Weights of a small GPT-style language model, trained from scratch on English Wikipedia.
Training: a variant of Muon for these matrices, 6049 steps.
MLP neurons of a small language model. Each row is named by its layer, matrix (down: output weights) and neuron, and shows model dimensions 149-276. Each number is 128 + 32 x the weight over its row's rms, rounded and kept within 0 to 255. Numbers have three digits each. A neuron's up and down rows have the sign that makes its largest values positive.
A block is one neuron, or neurons of one layer that tend to fire together. Before each block is what it responds to, as a language model described it from the Wikipedia text at the highest values.

Word-completing suffixes and "this". Final word pieces that finish a word split into tokens, such as -ing, -ation, -ment, -ence (read-ing, don-ation, enact-ment), and "this" after a preposition (in this case, by this album).
L6.down710:084134113156141145080075093148073151086204140094078119133072151147131080183128085152150164112124156113082082095128100148098055160048145134144175114082116101176203154119146143136135087147131191217205170152157113100059101102177118084112133137112142078113137179110166093137108116154121090189122089087128165149146134119164152112103082108114100094140131078116152128206125146087133153101151

Mid-word suffix pieces. Later subword pieces that complete a multi-token word, especially derivational endings like -ation, -ction, -val and -ment (remo-val, rel-ation, rep-la-cement).
L3.down9:184180164101120137100111073135096174098143176166196082169177139117132088089067060108181148105148152103134106112118132113140140089116179142086064136138128164153092131154103163095121093116099152095183160146121130119119116132172136134123122119073161096103163165136085153126095101127090114140066104177102124106162083131143074110134141096121154085152100129114110107141130088162081145141142
L3.down367:113189097087145127096145119088108174074114158150089117100108066161164074096147092062125166128174132116143119092110152109099160144086101179164131162130122080098133106111095191147147148110130202094148109091128142109213173108163142135124163102121110149122111147171121154114086157180119112125169104174141079085095105113118151097171177095182112129134100130127121099147156106109158110182210
L3.down448:166137077108102146148103123110130089114079082161114108163145061136126139137127100082131147099120159084152205090100172147142164153082124120132044090123155161102172102145118136102181171158136111162124114186186162125172110084144148120111065167141098152174150131122135142128097122117116085092145088166129140118184109044130101147133144093150129113123105091151086155119199082111140142144106
L3.down638:117137130144138158130204115118137147175161177184165158107199177110075143136113057116126155133129153094125141165104055229113131134082116163108145056125146145126133122089118168097091162163111140087117138118106161157170132111169096167119153142104073151135095141101105121088125096156054123172193139175127152150145098105139136125174141068111098187147125149116151151164126105179125139111171
L3.down746:137101075123119158147143081159164110139102108106155129110105135149154116184047193192081177161113153091166126149131126116170145144092064127127099162095160127142092108190135132153118101123120163126142128143115161097144069164111121175102124092108111130092121055150136162132109121117167129091156164120103133100131154127125104138132153167124106131159085176207148134132154122063145102137098
L3.down957:151149164182164097073141111122096124142125169139109172095153117179133120147131105117104172163108112079096131127158081107122057157056123124091122143116180116053136155150089132143057196114141079107114135133133103107177058161109115100167118135152063110156138157125116140148151069124118152129135075135157112177127136152123054147154111084189087124122147147119137078106129096106070093084185
L3.down1090:101115110212115175082141069109176085130126108146127111134134076151114119131133175125204128034177132106136088101124127099103079135129094113161115155117117112128087115126141181100125165096069129112167161177114097120151115122107074233164185064128194146220191087120160093125128162121143105091150110123137078105126165122173154107155168091168126122141139152080111180163164133127120146127101
L3.down1185:154137069175168074120146106139174095102111153078130136172175159163104186151137067164115162181122109121096142160153144125133101154092171125134136143167154119183127068097083131057134131072147134113073175123111075176146115129122148060133128112103097128151166096180131140157154161131125140104143138121206108090138127125140120135104127149119138184171115112109129204103105140079082128133185

Word "as" and fragments. The word "as", often sentence-initial As in phrases like "As of", "as well as", "As a result", plus mid-word fragments such as "il" in probability, "ur", "s".
L6.down497:138110087157132144151143131107124144141096115148110151102047168099116123101113112079118091144145106166098074211132130101148113150097158135150130157113116126158105151150086115102077068148153093129100159138228117147077141146133099161158182137168152089170119116148091067149149066104206174102187082120159136112098140088192102127203088178104158090124096145090140116145078102136146112078052

Word-initial "as" fragment. Fires on " as", both as a standalone word (served as, as far as) and as the first piece of split words (as|sets, as|sault, as|sumption), plus other opening fragments like re, mi, Sa.
L7.down18:072099126133099105092054073096176170127127145159129147126165138041130119109105123122115176150117144162183109166138071128147160105093135081063099137085103142165095084107171136090120102130094122092093114135127132155148155144113121108111024127067183099199127083091091136113152114115120136119115119102110130120156199109138159159149130125080199074191125130154150107136083084140131076151164
L7.down182:122120155185145104183120168171086071177107165141195096166074125102160104156173061098148076124094097133134110175129065125091119123163138107156173164145076142110116120156125161200114156168123202085160161128151084098161103153134127150141105137131105098075164093175107096171081134114146196139096139103081098189123158118165186125148168104148168163178130136137226131151069092138158073105191
L7.down541:146114124109096096133103093146103152190086128172190028057119139097144133163167171084190159148106124138122146141149114114107158149177095117088048150047144118150065135175093143119095119171178187080142125167164154132129102127088116110094115182135139124175156126197102115100193108186143105139118132134117100163150124131198124126157110136122120152091102066128111179124135139179110159065105
L7.down542:119145210138158127142158039155089098128132125062214135141125096141137153184099113113126132101101111092126145139072134104144150106157138126105110136104109134142058082127162151188173130097153083110113105112145156154143168131081149132122101134024133132125108149194204099119176141104089117115138125072162149119099120099157111140125116163132140082122129144135168110164132101081128124121136
L7.down981:193178114140117166120134121132140087132177108099092184137078144075137163115180154174131144112106113123088134145109128168080106134165155104062077171100113100143163133096125139109133129138110100102108122107138145159172111142124151190048086154146105134117107119095109110118043191073129070118068211105135165117124103179057150102151131120132107130151089124125118164127137136123161074131066
L7.down1029:155116140115092106204110121121121126061111132141136161103177084124087104201134110066168084128115127163125156145133139108138139120088203104143165221096168154105124125115159159084143075145117161166121156157089154145159121119159192088129163096121169166146137129171118150144109161120176131054114063161089113095117116115160136160158112137164170076141103075097185115146126103110094167096095
L7.down1060:108129181187170093154112111160138132133123126166151187098130158140107121177063125135143114127123160152140147126071182148093156081139149167100127136118141147065117114188094150153121088120139165110126123147109113151118058142121179137110140122106205130195087128156142144167146162106162144138119153103135068173196128165111149078205071143234156110090106127183131172163119110083204122119110
L7.down1152:099111132135139121100119094111104099140146099104120096103092153165096097137127115102143121166109146162083092087099080203138185071169127137176124142139104125139083107179080144151110157118071174110144155142180182093124139091110083081141115139158133079175122125144159146120070119100154148151195145029140117117140149202131064152154130176150132096175103062116140104109136120133169100144119

Abstract noun endings. Final pieces of abstract nouns, often nominalizations, usually right before of or a plural s, such as def-ence, relax-ation, prote-ction, re-mark.
L7.down68:157121115138173126154162187108121109080151116133160125163190094161165177144090099123166111125157091135161127138150125145164147162068135142123081115115148156070199116084125158138127145122150153132166183114232196130125186133136108068150151172113112141147089086131086066148113102139141115113130088103142166136098162129122100114145148080172115151144109116096153120123076170120185129116110
L7.down86:188161105106150089074078094093112127084134160155138126146141128096164140187169050122121126151075183177096149103152123170182162110159126118127135136073168149098138133166156129163098127061082158161074154140105193076117115133104162088034144154105129117104139101146123170140125106114084078138175127128152134092121090150135134156085164099117110144096145167145103128075187110063158175114110
L7.down291:149106151119194107153120174093138077146092093155094107152100167142114124175151124107122176124106129102043150059111078166142188132200183068062166118140131107151188174113082121137141128193159118120142134110120108172078112094127154153130118142131143129107129114191101181153066151108137137181087162168159161091157117139159123135109190181141134061162107121143066114112090124137128135130142
L7.down406:152069133097152115111124145129133164117140080139109095128140141140165105175081111141103113136092086099159088097111191116143120113099083111153150140092096116128150108134105147118163125150113129152099142117167104110150102145069090125137150130121130112152159124167160066096115137113103155129068079149195118125116150175121138105100115088086111086120076126101165153113139131171172038191185
L7.down461:070157115105192159131073146139148106145080141125050120096110128079099109167160161124193119073163166166148109134148092158137159076095122150205065082096082142203190116105103130151122105076133119123109096140193213144108138153101162132086144132122104139077150079159140122084148162129082123108119105158162112141159117122141118128081133105109101150118135107140152139181135136111118164125141
L7.down626:134102092156135135108191125100115144106118141120107088118119085160161105095168159162187179126047097127129140127100155103191115102088107068139145175146177078111073131110132135132094133207123119150137172151106195171154062090141119154070123168159169075087102112158139114122116097144157133096109138151117110165129189195110115125084121180144156152105084080117081103131128096123138109112151
L7.down728:133134165213103110108116109041076063193171112161073193177165106127101085101173102121168084109128098148104160131075118133152144116146108091130151163069137059112136128181173124184130032172121153144139141127140164079099137183205152179153113118156173150145062143120123158127154118156152182108107075119124117169155149156114099109137100109119151114169119093086134164133128161143141196106174
L7.down960:158108133123119120125130120108107080162138126162182126136169090160086103140092095137113107147211091137139081114118141165154092082109179106148164152138138131075213084096129144127103123072154114124124163134122110136167062138075166120107171116139111166124185078099135109099085086151088139102136114156130108139137112100104117166076100105094174159169102094094121098060105098104124091101121